python train.py --head_dim=64 --activation="swiglu" --rope_base=45000.0 --attn_scale=0.125 --init_std_down=0.0 --lr=0.0015 --beta2=0.98 --schedule="wsd" --decay_fraction=0.879 --decay_shape="linear" --seq_len=256 --doc_mask=true
MLP neurons of a small language model. Each row is named by its layer, matrix (gate and up: input weights; down: output weights) and neuron, and shows model dimensions 0-127. Each number is 128 + 24 x the weight over its row's rms, rounded and kept within 0 to 255. Numbers have three digits each. A neuron's up and down rows have the sign that makes its largest values positive.
A block is one neuron, or neurons of one layer that tend to fire together. After each block is what it responds to, as a language model described it from the Wikipedia text at the highest values.

L4.gate319:125166142147155112120126083123048134125108129098142133116154128115162117141078143131135148094141122126096123089136135141113152164133111136138125120116130096134109098147112175139153089121118135159098125130121135154157095105128146104128137133136163126151148104146125121098132162118132108113109103084155129086105088109127126102090120124105127113147090102093113146093139125154130120100163
L4.up319:101168088165090119149120181165119143122127122120136115092116139141111168161084138142098159130149091140132131086105109105125144143155151127174150135148091158110095128115108216128134114099153144124107116127129165174166110133128134120139135118146171131138137178072115154159124131147159134124133108129110099184118099161182174093118149136122106140139113172103119142136152102134127141172130
L4.down319:153119143106134138162140118121094159159132122110133108136101099075145141096141095103113118136148123147176182168116105119128123120123137107115144132086189115152160114107149169126119165126115123139126150129115149117135130099128121090109113127127147106143149146159132146138153151148086129079129091154146159155151135060121133126171083128155146131118124186112113153150108108098127124137138
L4.gate707:075094114123071145117134126174127126138130143128147085096120140124117160150121142092114138114153066154134126155124155112134087149116097090091172128174073125141129127131129155099086106125084121155101117131117115132142150153133133176109162149135125094122103126112081120125114127120089169101126101082110125173111133104156144089153085133089108134145143095147096144097114142143104178131159
L4.up707:116124160137127148110132108106114121172143092117111143133085147138121141137141070126105139177093174139139150152150093104106104139111127160116153114098125128109087118120143152167183132101104188129111143065114108143139126113141084125166119127119130125149096133125098127090112164112130164100156161115112149122106139149126136124160189168091114100144102144168105140128101143120113081155136
L4.down707:143125088125154145126175144139108074101142124114105162115073108148116109142094111148146123126144157113112153105111145131107103126124147114156160148128145124067077125146143119106122134112133127116177104135135117137154124133121135140129114134184153111144168116114123149131116121137137156115193176137117108098115151120147124128159090086065139118144140123140134125116125119137129112160162
L4.gate821:139137100169136113157128187171093148118148057121156104112156178102117134137142132119138107137079144147121133100120121109091102180128146125154168171117104124137096133106119088101135162115137183132116138139174135104151123140162129124112123137105081130107142162113114107087144148082172146103116131137196147102075133150111102100079131110107105106129111142084116146111116152147115118143120
L4.up821:106141140134168157132144153096140143142128098125148169131088138127139182153124090115130132093138135149136162107176161144149100113138114121099096152139096127100111156121162122175134129133153139087099109133138158141137137123109109111137120151143134165130097170082088090116114096131113175147137154148118140117108097134178139126138149141096108144117107146120057163143155107149081106145133
L4.down821:122102127135089140134125117129101131107087178104161101131145086139115084157141114122179112124103128128151089158093137139134122136132120139157154135087162130116179120099106105077124170147138137108153138102138163114102126175125082165156113146151140134162141096163136135130085151132142124094105123150118103141160127120113096138106113153133145152150140141146125161121099111108139171170147
L4.gate900:105133142114092108113120148126081115071143118139115118150121121139133121118101137128127123119130157123102149116099101106114119146083131105131146102137143132145149144149160123162131113113100128101129111146117125110162120140142145158104132114175154167122096142129086126121120149088140124094111142081153147103074107140125113130137138143114150140138114069147127126106163109151148142146210
L4.up900:069083104135132111139106125109109127111116131137106090123125138132123110163102091115134110124153136088103128160153126135079156142165116169109113121135104156116130143124144175121139146151138125131143118113075119128116077136162080157104167130129126107156093129073126161129132129170089187102121139130106127154125126138131159115138149175096100095111105106133095144094139166122153072143128
L4.down900:111112133136145122145110137149100152088121148155193130186143115138139175113156147122152104116125138135134123128157111131170125136098127089157117111130152133134167175148122149104124129141152142120118115090104162164141144152152117150084181117135128126110089136075162127101095109133107137092143136197126135196157139105121144083108112139101132095135131155153104114136079123076143115134130
Responds to: Non-initial pieces inside words, mostly the closing letters of capitalized acronyms and codes in tables and lists (RC-H, IT-F, ST-L, SEA-L) plus middle syllables of ordinary words (che-mi-cal, voca-ti-onal, opt-im-um).

L2.gate686:114126109124148118186131143131164123134077104130147148128096150178130130137115095140103128126140120110112119128101178125142164102084104119126164168169099122134105118091134138096100141108113143123136154122137136068133114091144119109166171166109141127143073087122139156138142139119072121144116132126103180112135105127077125122096132123152142095158128137136118131106131116157095148132111
L2.up686:095133153100090174102122124094138142155164162117085108130134106122129127122142177125140139101075167061142137162175114164099109120133147152113120107113105130139130143105156122120172186108098101133154094132118114100144121138131124131115118106142105129143140151124128157139102105145095147127122130125138121147083178148158129142171117119122124134123112087139127145124121138129156137115123
L2.down686:098094096127147152114138155139128128104090139104121111100165094126105110126120146098112093111107124069123143145149130141131134105120129144091127096123145144146091119099132114123155136136150127142182126105110128129120120131098142173131129149116119167152157141135127119118093106135119136138116145099139119136081151105109137109107113114169123096127122116110156136136161144127110147128145
L2.gate822:082124138129105166117153136109103087138116126059108123097129135123124107116106091114143109084144111141110122130161106118129130159103121115123133128171119101163107097058132167126129105107164119109119178108101141081155144104135110160106131121114157126106170135138120115105142159136115180152141145119091164167097141133152150142132113175184098170135128121142170137135130133106137147140103
L2.up822:126095130111086154145148127082122065142128121120111130148174163132163127165135114107118089123111142128128152151129125149171126083122119127075109145125129108127101110087132145162143078084131104078149147107112175120123134103108115135144107102137130074159120112130172132130104087074068118168161114105144144129142128124145137125101142119156117142064119118157147138176123103146130128158109
L2.down822:136095106125122147127129151097129091147115118151123157158145132147134159113163141107114118163124128123119126117166120135148140095120138121106118140148118100133115108111145169168147117111107116105131110105131143118103105124099107156149116114094148089174127138086154167162106148137141105194125135131100123131109147108126146106107138151108154135109124102120152120151145097131119146114147
L2.gate854:092074140130130120131137162097109099177105087100145134150111146096110114138114152114141118141137124152119079151121131126129121131141144106131136140163100104178124158146167104156156154114166149150089129083085135105119114141125152094106152104123171083092116115125109121164127158112098124138143122113131165141170163133126105120138125095129152098097113152115108135148099193145103131137118
L2.up854:135098159194132085133110085131094079112121138127124152119167143106139118106146113126121122115175092130129161157148165148147123137115172086108145156162129138216104174113132111147158133141157118179118118126114082131139126122131143111149149128121123167111122069120096124187153163124124120123124132134149138184149149087109121099137121131147140090095118141122132173174075117129113133087144
L2.down854:138149119115107146140118142122121135134111139096125101101154084165130136115123116150127141159139130099111146125132116120117116143119133136119112147114154120084126106128116117129095103161089134087151155202130169124134111112110142146150112162104106129160127121141139149103111125138117098124117131173124113095091099153131132100120118121102095100157137092115145112102156101161144132113104
L2.gate1008:112151135144140124128159154115118092137124149159144158125138154126120110131137112083107171116120139122116125120100154082148119135147128112090145123112114122161145145128127107157073119088090115140111143107095143103125111051174123154110168150149115133147147137114072111140131171171140172132142135124136124142160132094135138099136133152142146109107121138124138142129139138150101126144129
L2.up1008:122148170112143112120134137088152083154140138158175143095172100137100117116168099139138106142137161142163118147106092121129094121115134105079122142122127130180108159102133090175111138148106153120106115105125132129116096092173084151082144126125116126110100156129110127143112156126107143158124109148169131197165165115128165093162123114106127108105150168133144113150140149143107094138137
L2.down1008:136145141105120109087116124115146133156137119080139073101130108122144138144160140144121066124148145119112137119177083118110128098089122157151142163142140099134097117101116121131151148155116138100162152147131066120103117186134089155104115138111156154100098094150142139105117122074091078138131093126140080168083162105107109110122143116116133131128166143149150094170122127159133125102122
Responds to: Mostly the word found (species found in a habitat, fossils found near, studies found that), plus reporting or state verbs such as said, revealed, described, reported, living.

L3.gate909:147108072116111163165098178101136148078132136134145114115105107176110133129122133120120128106109142135106157103141163113111164104099168135151118076113114112129115102110131113111161150089119162134108134144141113123081066137151130126114152118098128111084144118144049094132106111136114157118157134157101160118117115147139123145101170104105106094136115124143136127098128136128154125116121
L3.up909:140132116139131161108146130126157147106133143121092100100130126117109102084122105172142138172132140159146139107145087081083101110071131138121135145119137104171135134087087150132111106191161147097110150104132127150158144127141067122105128098169105172147186121135100149126118153114113107153129120131164102107140109139134147144143115111131132124133129124116176137133132107115165123099120
L3.down909:097132147127134107140150107131134137173122168120126125139118155145145151154110128079106137198133122106086102095148122087151137170142108114165191137116156156094128133134146122115128141122146165153155113132134109124161115120093148158146164169126147138155143140131152147103143117100123183089106132124115098121111125129090133096126144131114157131109095132128137115158095147166145108161130
Responds to: Last capital letter completing an all-caps acronym or name, such as TNT, DART, SDLP, TVXQ, plus closing words of titled phrases like "Leading Role".

L3.gate190:132106132167120110118132169170148115162171151103121151119076109122083176138118157160098129113113104118094101132113128167133151097113066117140144109138115133150131131117169141113187146133090125148112162108122134097148147098141130098133133160172141089126102114141164140127155132148135140108111137147109126127087110139146145116111091122130126115140160101148120099129153125148108135172150
L3.up190:117167131125137115122097137090117128145133151113120121143121122102165170120107106166125143134154096127131149120126086138162117112121095147130103159123118119163186157154187147126162154152101158125133098126154119091089107135120093121105138148104143123104127098117155146117141107132169154088123134096132124114089126145161139103153114109143118096143161131142107120123127094151143116134134
L3.down190:093114108132116121146137141080136154108083102162128159134131191119129154116135081126159142133167090158150155130118121139143114117135129118109184123142121118137128163168078115159098125131131129100160133164116153108126105155166069142099130126056151152130143085107136123162127124134119095138110114071119109136085133159134140113147135124117103114103096137138122121128130116123163110109101
Responds to: Opening digit or word piece right after a separator such as | or a colon, mostly the first digit of vote counts in election tables (2,263; 3,103); also occasional word-starts like born or Dr.

L2.gate137:113082105161087120116116104122137119128135145122099132118138136144122135114137158143138155100108138110108117137141140150107162154138087131144130146148074061148164098129169114146109111121110154112079126107173157134089156110125125186089148154151135127125156157115101107096122131147130121146125096141144177155127121076139145084155134123146093151136133120128128120111171151164128130112124
L2.up137:127055125098092145128081105094132111126123163143088127156109135146137102113178100135155097140091138129126170136139151135128150116129149103153104124151103121163143112170146173146119118117122135123106107154180134140103143144169092170097132135175128153130122152114136085078094134130120115092102090103129159177132116119133147114139135095128100097153112138139138136088151141103123130127130
L2.down137:109104127073129144143140132100101122140140140145101152147104142150150102132163103124159099148106137101127152136127131076140090107105166101163115137134151136183121104155072176164139136112153150122132139142151112142169125124156086135134156106149104150152121115124159116101121119113118134098102126081172110143122117155149123132092145073144141114151101146121142147105143127123119097133152
L2.gate215:106117133182143141122139092152130136121125103115136109151130134114178142091117126096120108102120128089135094113164089117140127147177099160164122123105102149128179135124156162142113141121117126144071137139157137122144076062116133135163134093093157090099157143117116090191140137110136126140183136103157092148129075132180117129138126157128147111160135120098158132123130111117099129110099
L2.up215:112132129117134131138195151120113112098127127112119159101081131111140147127134133112114150177115104107138152114101104149085162101190100148109094096140155131162158104171125118148155095128122119148146128139112129092164169117144134170100145126160130137098173078091107156111151146166140109119115126144150176153119127106109151133145117077114121136153141118115147116120157124089131143132129
L2.down215:131129141139127126112163104141149131112140108122151127122120162101148157091094156091096100122154146091126111128165097120126112141172138178120127110124125164128178152129142107124110110109146111143097130165137125145158120066131143171147118096124136136113145123111120111186151145129152103136150138112111119131175120136173112159146128157115102098137130126122177141111162158094128153128101
L2.gate569:106119126116093164177097133141111065125139127130088130142158114131118100103079123140169148141126129141139132111078145078102134137104118106126158138130132135126152138104104100151094156103129166140127138136151131153113129077147167168075150125137157143089131150146103116069130135158081146192138143181152127142117143115168099102096112116145128136146113119133090145100139161150134103115119
L2.up569:128123109105147111116147180126126154091153129122111125146157132139110098146130115109143118130105155141129113128122120077113167144159127138070115116075155103164160107151108091132123118125107158086118114072202116143133091153159100140119140111126090146150106150159114106125095147141174166065128142055116124154129127097120105079146083174155129128121109084101152179098135102131154108133091
L2.down569:187108129105097123135145166128103129071128132098148097116181140096127102102140137130122113133119102140093140136129133098123111140142147138130142129109142147146132095131123079065134156073128139127130148135145159124128142111124125167132138127125106127142117118113104114145114172157132127125152121104110094119100150089160090109168120111096126111100120128106141152145122120094168084143136
L2.gate960:101143097149109118148118159162124131063101161127129150087128146152145145104132094181097142124160117119135101112168088118131140156134139112090141110149121096141113163100133124162107120171121135145099135111134122106165116104155119161158110126108174107117152130154121122099139126154100112099178112143120093111081121088080148121128108122187152145152111106134179116093145123142119185125130
L2.up960:130115158121113120134127120120126158103084132130112112120105152121112135121123136073161115125151121122138134122113142136153139111132109136112112113101117128094155183168116117141137177088151101160146083108183083133135156112102104188123127125173174124118169121101102101109114116103140143092147122121120120163124127101148111104126114108090137089128141124114127113125102173118082094108097
L2.down960:093135121090114140141121135139138174117114077117131090117137099144150118110113164147094146129132174140139096151107093112091115101132109140128089109110114119136109102100081151145110125167100122134093147131113122125118080164134132117130116121136154107132142095074174135115098127106061091095109158102151121152134191143100085095120072100132158073111132082136144141109159121114130090143140
Responds to: Double line breaks ending an infobox list, formula or paragraph before a new title or heading like = Al Rabin =; also some mid-word pieces (trans-ce-ndent, S-ki-rmishes).

L4.gate25:140105127119122134090129132117121136145123125087125122117136114123148141158121132136104117145118091136125129146129115166100166133129090146101122100160097102115133147113158132152125139169112152098096117121081130131099145153134150158182115127150114111143122170195169154118105155131107131125126085140146145164125110105085161132153100104095125155142109148101117120102122156135122151136164
L4.up25:140116132145083137125128118092121120142137126146132165142124144130183122127096160127143083096111167148119164127139116112118173113092120133168130138109148123176144106141126128140088093120093140125126113127134126135108164143143078097134147075116145111161125151135137088145106137130110120137149104119136097106104131160133160129136181131141113166137147152135144110072127149110091161167128
L4.down25:126137135121123125117135137130110093131129140130121157157114134138165137126167151102153144152133137122130126126176092141160123169103138139148133082137134137138133106132125083078123138114108138121127081123125151158105170143142127125120113144115168141129137122099121102134115137103104156095125114115143109085112169150074127119117187117118143144119118093129082126129145146085139152157135
L4.gate648:132123143080152116083073129150120157082108112119127125096119119117125132133085128109152103146126128145114131145105124116116108160165134126142120145135128147094172143158142114135092146151075138138158126115114122133131172133128177142134105102118163089119152137091132144105099149091103136114113119154110150149157133144194136131113147160173134114217161108099148133120139142155123103114105
L4.up648:121140128168121115099115157150104175181115167126148114121127112100116148116126160127067110128113107143143181143142101137146170117117098161178143105125127173100134149155158142126123126175117127159129135104114141162168143151153122104126126101093129136107108132096129126086103159118162115124093131126131137152109129130109107138134114135111153107180117107114171122105148097082127128108131
L4.down648:152120133109143137147112135149149098087144123110125158088130126114153119139146136076085154148137161108117150116130129121133156168171121145093159167132151050083092122111104106149148135115103077131131140170148114136120135107133141121127112128124119122151106142155099106137107157118103141123116151087135118131127119102119107161123123144157119185107145148168137124129146138136090105130120
L4.gate826:138084110117151161128153127116100113134112136118084165149160164102115125147137122154071111126097071107118125143171156152123128113100098153133115109129156154106125137130160146106117124161077122098087186089104145113122147141103127151125111126185153147153136147107108150075104161138116112136137105139123130102148100090144129097141140096121129183121143120154123143138170106109146178116167
L4.up826:121142121135129138103147122151139126146116165143128124155155136134155136104118144092136128178138106125134133119165137175130113116069130131131145129152145112150091129141117146139079125126094120147155149106087126120085127121108109161133144118127142142142141102095141152115123125144110142146143122100118149118175149102116130111156155109122127163151138144167142139121122101133131183160151
L4.down826:156133135146110133117171151139198108148120167113148109089134114132102102080131138127128093103111154144124161141111124129123103108132142118145138133118138146131116168148107097099134130135146124153160041126147124148161108153144102109125142126123111087115117110160168172164116136143157122136140132139114134148135145163095135161112144159116148155133159137141128099115156106149135094119133
L4.gate1002:075159100157135089107128131129136129165105173121097162123148158133139117139101138126124138058158131116112121106133153150157147129138111122115147117133098161120149122121164147145113148141095146085118130095084151100138142141135167149121127118138117124096094143101154135143101150180115130129150097142094168135133095098125168106139123128138110147155116133173130161116161146123112142108120
L4.up1002:138119121134121153082110150121128148121119166122112126141171134148117105125149151115162150116107184099136164074157113139107148154101120127114137130127159088143122132113116114129121148114108117157090123121142108094131115164146113143121135096176163092110147148176108136112078099151126111151130132151100112115119136130120168160153131107152120127093122097157143152112088102118112126103101
L4.down1002:121120167124145157106166134147154127123152149139105084115154099105110126146138118129115084100109118162125116133088162130115115116130135131151121111112165117153077172109074078077138135112115145102158128144139115109125146124111174140130113104145120118104095150107117186091119112136136121127164125127130113122106184131124127099082130130118138117129176157107090065089138177146107116117123
Responds to: The first piece of a word directly after a hyphen, open quote or parenthesis, especially "to" (day-to-day, zero-tolerance, "to provide"); also mid-word fragments (insanity, Diptera).

L3.gate292:081187133103140141108166127157147154134137161109123125141121118121094143136121172154136136126094108114123125120123121158163120164124135131110139130148108117115126102091128152114123144125073115146118138072107154080151131158134118122147135135129126155178117156128161154119128130141147072121099104123100126158110122109185125064143118106175085167157114141127100140160127162127072164118108
L3.up292:125078098132143080114090165128125088099082142156101134153198149128190110141134121114112167108105129121116126132134097134077125119138164137124133137153172110161109148108156167129169135113118078157121132108060102131145134144154150118144093113147107165115106123116170158133075138116110122109095108115106118145133097134115125120124140110113121151108119145174110179138159127112152131124118
L3.down292:124091128119137135193128116110105137171149105136152127064138166126095118082139136131130074184112123115155126135129132150102126154136107130139106161155120138136089098137075137126112136126111157035122160117136094132109136133108089128122127147115116095134147137125055124146136115087132160129149144145130134114132153121103107148105122109143157100140123159106113099109096169123136134108130
Responds to: First piece of a word split into subword tokens, often right after a hyphen, open parenthesis or quote, as in large-sc(ale), (di)rector, "sc(enic)".

L2.gate135:111162147128148116119180097114104131122153129121129134106142133179104136157103125073102156154154103102082081097102173173139141155139179106173128149104135136096133091145138127133107105104124112115173112153158149103112119105069159154144168127158138118139145121087130136118150120131102103142137105105130103150160110147146127152127113178152127149129138154145118109126165135118113114175112
L2.up135:158105123161131114107166149061161103141099174096113123124144120129118093136134187107104093124140113145171156117136152125129128081129121140103115142146148147168153101108100148148118115139179118105156132116132150153161124130135112112168106143154131138102135116136105116158149126072167120159102100150109117113115111140116113121113130088126160132152084130106136143197102110134137119102161
L2.down135:131088136141172101129107156178137087145121103116110115159085156095153152134122119150143123147173136168141162166174150106136116111086129156095119137139122119163138149109113123102122139140122170133101182139111134125133139112188118105127134125133147107125125097167088153143099121158136128108139120092116135124108124111120113090128145115107110089165100115151102140079112128141075130099150
L2.gate227:166125077162161135134134135140168128145075119120113108132100112140130124159132111064130152131141133135082120145117154127107133063094133124142133100087158118166116096113038147130106124134102151069126138114146135119119110147128129117160125133158148131106113102083116101129143140126086129144142128116148132128132173131132144150073127145118173138139156132099124130139132123158137116186156
L2.up227:159113134130095134143099132110148112111147071126122085079107117147083128133128122106137151135142115111125144101134137125128108135103159097137192150096153123158093121139097157128137123167094105091149091142132131102128127131119127152141135095136150121119083161082136100134094125099120136157102144158120111145094169163159172132095121127114114129119131075154131143105142118157138153141102
L2.down227:166140165083098151151142128104098094066151103159100139115128152131127149157100114144120129124095160138147125150101149067127129111114173103102141156153151126142150092132173129130180127128150117151145159115065147147140130154135146124105125127113132152169139130165130161145114070125148176116123147129145163134108125125096102100119121180133114124127135132127136165114178134139108134101095
L2.gate264:176138119121092152161098149142102096092117139189130133142182128113106112117089123106157099141160118156142130155079113126134111122112132130163150136132171144084120093132091118127095122136161104115138101191177107131138109151099135158151096112133132120119150143096145132097067151120097119144132153128105124147147117110130146148170124130113104167115148154143126165161130117109106198134139
L2.up264:150130135133129146134088130124125155118132117160121152114143115141119110133095143138115136069151137124133180145137129148112131141127094096135139128139178189105114132121109121133158112137114143132170095138129112145174083149133106137131131085113165127094121144121134125030109137130146111098086107090145131100094154137095122110123124091127078116128125086125134158127143090156133136144174
L2.down264:143095126089103142140143146143146114158115112088131110134152152130151116135155127129170126174161114166145107145115127075132098086147156154115108159114116066180155123145109097135138101102149123154083132107100119129106146107134125139140143187147074115147137118136111140173158087151114174167203120135122137174134137147139104155123122161129171109145149132157121118121107176140145145145096
L2.gate299:112110120128122131098123134155112135165116134156120120159123134157085106141096149097108124109184122113111064087099155131055130157102156160142104097127102096160150137106134145091141143124163181121116118145132105132119149119163106170144130112160102147139131161070085113136100139161148135126099149144081121125116126124135139132121141137117117137122158155156160157117109142156128130142155
L2.up299:099116147072087139146135136167126141100169113106151141111162149136142104162126123148155111102154143137112133130143152086127186162116131112148150142131146112133138150130124154117096096101092161079128100135160139121176095104091153071116152169144078147120113133155119091078140118088103162103172093118169093104103159117111127142102126152125147147144138107115143149146131112145119119096115
L2.down299:126127182123122102101128136129155140144122089110158109117157126119125088138108168126098139160162123127111098138136145102080127155099138097168134111122156117120139122131084100111129139114112149075137117136114150159127127138101125177142097120155139098102106124118101175121128145079131154091104143143123087134100107132110119134117153165128105163117135143124139141139146113141161099132121
Responds to: Final subword pieces that finish a split word, most often the past-tense suffix -ed (ambushed, warned, toured), also completing letters of codes and names in racing and sports tables (AT-L, Hon-da, W-ashington).

L4.gate228:099146130166112123148144137125105074074130149136109164145127097074107109110139123116080145126137108136119131127068129138147183165151118119105106080141181106128149124155141081146125120188120141108145109119100140099143127114109131110132170134129172118118097065151115129133156129126119079115121130153116090195158156120171101128164071107122168111139142108089159124114120111097118156162135
L4.up228:139123125121129101134132107132140129153164108130134065074110143121144134139128120108102075153098160143156127100130135150141106098110167163086154124099125152112126136135127173101115129130063094136134156127134127137093130112177129156111139083105105113130131102139143084145135121123161117094112103103161125102152120175127129102100133151176154100115117128123167097163160075151131139149100
L4.down228:134124127136112167088152160150133131109084107116116155199127089120129069100142136184156133129111096154106110133156108093126123163163114091162150150178114110130142160133113094137088092131153167156090135111130135096163133151132151120169074125124160118131134128136115134142114142147118124150078096116103099145138131119135146143139146116110136100131105110160142174129108146131119113135177
L4.gate310:095141108099151105122114157146122127154188120141095152129128154108125158119135159125116128131109125121145130112117117163114125140149112103164154128138132084134119121144144122191077134139076141180142090141105155120144114119110135153134109114143143062111133098123091181137128141165155107102141105139117131154104119133105123132140110091117132096106163104146161092091120117094116162107184
L4.up310:193135118144138135138118116150129105114116128114169101143117103127126077142133157122097144167133116157115088116124095109138131062124088089150156117087139138148156088143134105124159153139131154168127137142132115137144120118125139155108137137136152181101133116128095128135148143095122147138111128162122072111113159160116133143134140135152098121128134167160113081102132109128139139138085
L4.down310:129120120108142103148130120101158122145112108132125134112165126103058138134163079131133134129174118130123157103128106123103088166149123148130132098071142149155177149122112105111144155122169128091158088109129162130158164151119177160099136137114130158127150107149100143135106134117121161152126130124093135114107131128117117126157121135124132134139070138093144135150105141090128087165147
L4.gate380:141164086131115139133103157120119106161142112107111122158103146150176117100111142097089097132163113096139106123135128167152149103105126126129141127126136120117126125135189143154152099161100114147113152124069117125099128137155138139127131115120132128168111169138131106106111130150123112124144187094113099151095113135118169113112113122119125119122097119144118121125125135114142120123138
L4.up380:122153101083128110171120121142144166123201080134108118151107130145115157065102115148093110111146130110073139127118116146162146098104120106156122091131104138144132134165152132124130111139128103132151130137119172118124163104149148107051118139134123106090147124100096118103133147132145151154161134114153141106093137191134140148131129080132131105121176127127123081122136106138141150124112
L4.down380:107098092157114114140193140153098127108113180108150158136139120125099135130122158095184120123098146171142118135154195085139101141126147130147134070152146145121123094085130138108123174109115178116160136111141126135161096116125101128144128121133116128169172126170111141122108120112126100154117108136135142132163187125126082121109114154135120116101136158176117155154092126142110147101137
L4.gate693:150142136116136098126089082118114122129141083106113124162139139116138134101127118170090126111148137142106119148090088112144150102127113144122147108132119050122160126144129132125105082135140141107099125121100131107131169111129122145064086154158117104135145104124151130102165128109136088132139097128115140120092112136104118143114097172139134104157136160157124104106112143115149147117120
L4.up693:132092099147111130121104100060150091158161100126179131131146131113061143129081126116153108112130160144117095150104186116122146125132097109110125078093108137150133120161159123143165111105142163095164144115121136144112130112099118183092096138125169132152129105157144109110108145055121116152137141127156113106087151145148123098136126106109154102130118125149135109110143129136122114137129
L4.down693:133109124124102133099108111091183154161104136155122150157179149139124157103066133134107099083143118121125136148103131157129134125133136120093124117126111139156140112146131133108114118120166137129146129123142167117146167119108129172131121128152125125143127051123159126134112123073136125118149126122112158103101103135118112118127161132112141152126107137111105133110105131117139117151151
Responds to: First token right after a person's or team's name, mostly the vote count or score cell after a candidate in election and sports tables (3,103), sometimes a verb in prose (Hart died).